python train.py --num_attention_heads=6 --num_key_value_heads=6 --positions="learned" --beta1=0.95 --lr_head=0.00618
MLP neurons of a small language model. Each row is named by its layer, matrix (down: output weights) and neuron, and shows model dimensions 32-127. Each number is 50 + 12 x the weight over its row's rms, rounded and kept within 0 to 99.
Before each neuron's rows, "raises" lists the tokens whose logits its output raises most directly, leaving later layers aside.

raises: " in M", " in N", " in J", " in S", " in D"
L7.down1334:52 46 37 19 41 58 42 49 31 53 55 56 42 68 58 48 79 49 63 53 54 61 41 36 37 48 58 55 53 45 47 54 47 62 66 95 38 67 36 61 54 22 37 67 51 40 59 70 21 57 39 57 41 46 47 06 45 38 65 68 44 37 63 35 59 55 56 48 44 32 52 40 35 59 44 68 46 35 29 39 47 48 67 47 60 51 71 54 56 41 50 52 59 46 64 69

raises: "ually", "ual", "uit", "ural", "hed"
L7.down907:65 46 49 58 46 43 61 27 46 49 46 59 40 55 45 73 44 53 56 41 43 42 40 65 45 44 51 48 42 48 46 34 43 45 50 30 37 38 46 39 84 46 47 70 62 37 48 48 50 56 48 54 43 50 48 53 59 57 80 47 35 50 65 43 34 34 50 41 60 54 55 43 59 46 64 53 56 44 32 61 72 51 62 63 16 38 40 61 54 52 74 66 37 23 70 62

raises: " state.", "est.", "el.", "way.", " album."
L2.down528:72 34 45 61 47 44 36 51 46 69 51 52 52 69 62 49 75 69 35 47 56 40 47 59 54 59 36 58 37 51 42 47 57 51 43 45 34 43 50 81 34 49 49 37 49 48 35 42 61 47 45 64 47 60 59 44 42 58 63 27 59 55 53 42 35 51 34 51 46 49 68 31 34 43 46 54 50 53 67 72 58 58 43 33 52 71 44 36 38 50 59 28 37 47 69 66

raises: " on C", " on", " on the", "uss", "ing on"
L7.down533:57 36 69 47 72 57 39 27 60 52 62 46 54 42 50 68 79 37 44 82 45 38 48 45 30 53 57 59 38 54 27 46 23 60 49 53 56 39 47 63 45 53 66 71 47 28 54 59 53 45 74 57 52 46 51 68 55 33 37 63 47 45 53 52 33 49 49 36 57 30 65 47 60 44 39 52 41 32 53 49 64 48 43 62 34 50 73 31 46 60 23 46 62 40 59 47

raises: "0", "5", "10", "6", "9"
L5.down649:59 36 42 51 24 72 54 66 46 39 64 59 47 31 52 39 53 26 48 68 37 62 45 31 60 39 59 70 48 56 46 66 76 61 33 37 30 49 47 38 61 49 27 68 29 41 32 37 35 28 58 62 50 48 55 54 46 62 59 46 37 46 39 71 46 47 48 72 49 44 70 60 46 58 49 64 67 59 27 70 42 55 53 55 70 45 21 80 53 59 56 46 42 61 50 63

raises: "ous", "able", "able.", "ously", "ably"
L7.down928:62 53 25 56 62 41 49 41 48 76 55 49 60 48 48 60 66 36 39 60 39 43 39 47 50 65 55 42 54 56 49 58 51 73 31 63 61 56 43 65 24 68 59 33 62 42 73 59 53 53 46 79 43 45 67 56 27 55 56 30 36 47 29 28 35 56 57 44 36 56 48 43 56 36 34 31 40 71 53 40 33 45 54 47 64 65 56 25 77 44 47 46 59 51 41 49

raises: "ely", "ption", "ion", "ane", "rat"
L7.down713:66 42 50 68 54 41 68 72 65 61 61 37 43 41 82 27 52 41 47 36 43 54 61 36 42 39 35 49 52 50 55 55 48 87 58 12 36 70 50 75 69 51 48 71 51 29 51 65 60 48 39 45 38 47 46 50 50 31 61 45 59 53 65 65 34 57 55 47 66 50 62 65 37 23 60 26 42 59 61 40 42 52 40 59 52 48 53 47 67 49 49 34 44 41 42 45

raises: "ma", "is.", "i.", "ens", "|---|---|---|---|---|---|"
L7.down1302:52 38 56 62 43 47 50 26 54 60 53 59 44 46 43 51 55 62 59 31 36 67 43 60 44 74 49 55 56 41 64 57 55 61 39 43 25 51 33 30 69 64 52 47 59 34 63 53 40 55 66 56 58 54 41 31 71 40 35 71 43 53 36 39 38 52 47 41 41 49 57 55 40 60 38 54 37 66 53 39 60 17 58 53 38 54 45 51 73 37 45 47 56 47 62 38

raises: " point", " end of the", " level.", " end of", " points"
L5.down1137:24 52 67 41 44 66 42 43 58 67 58 56 41 56 54 42 32 42 50 57 47 48 56 52 56 56 50 27 38 42 43 78 69 53 36 82 45 54 18 39 55 75 56 28 43 54 37 72 60 67 51 33 27 37 66 47 32 34 57 48 69 49 66 58 47 57 41 67 77 27 72 45 66 69 43 40 57 57 54 40 60 41 58 53 47 42 60 50 65 79 49 53 36 45 49 42

raises: " after his", " prior", " after", " earlier", " later"
L7.down927:61 41 63 57 44 71 46 33 61 57 42 48 46 49 74 35 63 66 56 45 87 36 48 55 56 46 60 50 60 45 58 35 44 35 51 57 67 58 56 47 50 55 72 49 33 44 66 57 51 74 49 52 48 53 20 53 49 58 53 45 26 44 62 54 52 57 63 83 39 49 58 47 60 73 43 55 62 51 64 54 37 58 54 61 44 54 45 39 36 49 38 59 50 56 18 57

raises: "ables", "iot", "ative", "ational", "able"
L7.down734:55 52 54 50 55 52 39 36 41 31 49 43 37 42 60 57 58 54 51 48 40 33 61 47 48 48 49 36 52 47 52 39 50 35 43 74 55 74 59 54 86 41 47 48 57 51 53 48 74 58 36 40 39 44 56 36 50 32 25 43 49 32 42 44 39 41 53 52 47 61 62 64 70 59 59 42 48 53 38 47 43 41 53 35 75 52 69 48 33 26 54 65 40 50 62 37

raises: " injury", " severe", " disorder", " illness", " problems"
L5.down120:41 26 46 56 65 44 48 70 59 72 62 56 71 56 39 65 60 38 35 40 53 41 26 34 71 40 53 50 55 58 48 42 58 35 46 38 56 54 46 46 33 43 31 74 62 51 51 59 33 52 55 56 41 50 41 55 43 52 52 46 31 40 55 52 37 52 56 39 63 64 68 43 52 39 38 42 43 59 40 42 68 71 43 57 57 50 39 48 54 51 43 35 53 42 32 48

raises: " (r", " =", " (F", " (", " (w"
L7.down1093:44 22 45 42 41 66 27 61 45 42 32 25 31 22 52 60 40 39 49 58 45 53 49 55 44 50 50 64 37 44 55 37 60 57 53 39 41 65 42 62 51 47 55 41 58 68 45 47 52 42 42 47 43 30 70 25 52 60 74 65 54 35 46 41 58 49 40 42 56 39 68 44 37 66 60 61 38 44 61 57 68 41 49 74 52 27 46 34 71 59 61 49 47 36 36 55

raises: "an", "an | ", "er | ", "ona", "ia"
L7.down529:64 61 44 35 46 63 36 29 87 47 44 57 49 50 44 49 39 55 63 73 49 53 55 51 59 26 61 28 57 55 68 55 44 37 53 63 52 18 37 48 58 45 49 39 59 38 38 49 48 62 66 47 55 60 47 70 71 52 39 41 63 25 52 49 65 44 46 54 33 32 47 38 27 38 44 49 21 57 40 30 41 64 26 46 55 38 59 54 61 43 42 69 73 60 54 77

raises: ", The", ", P", ", L", ", St", ", the"
L5.down101:33 52 65 54 39 49 43 60 47 49 34 42 48 23 49 55 50 46 61 47 51 62 27 59 33 69 52 29 34 45 49 36 60 52 35 65 11 81 19 43 40 32 48 59 43 59 20 52 37 60 55 38 49 68 70 59 47 49 77 54 37 44 57 64 53 50 55 56 52 57 42 73 11 66 56 47 42 56 33 40 59 51 41 37 30 58 56 57 32 67 38 49 30 44 68 53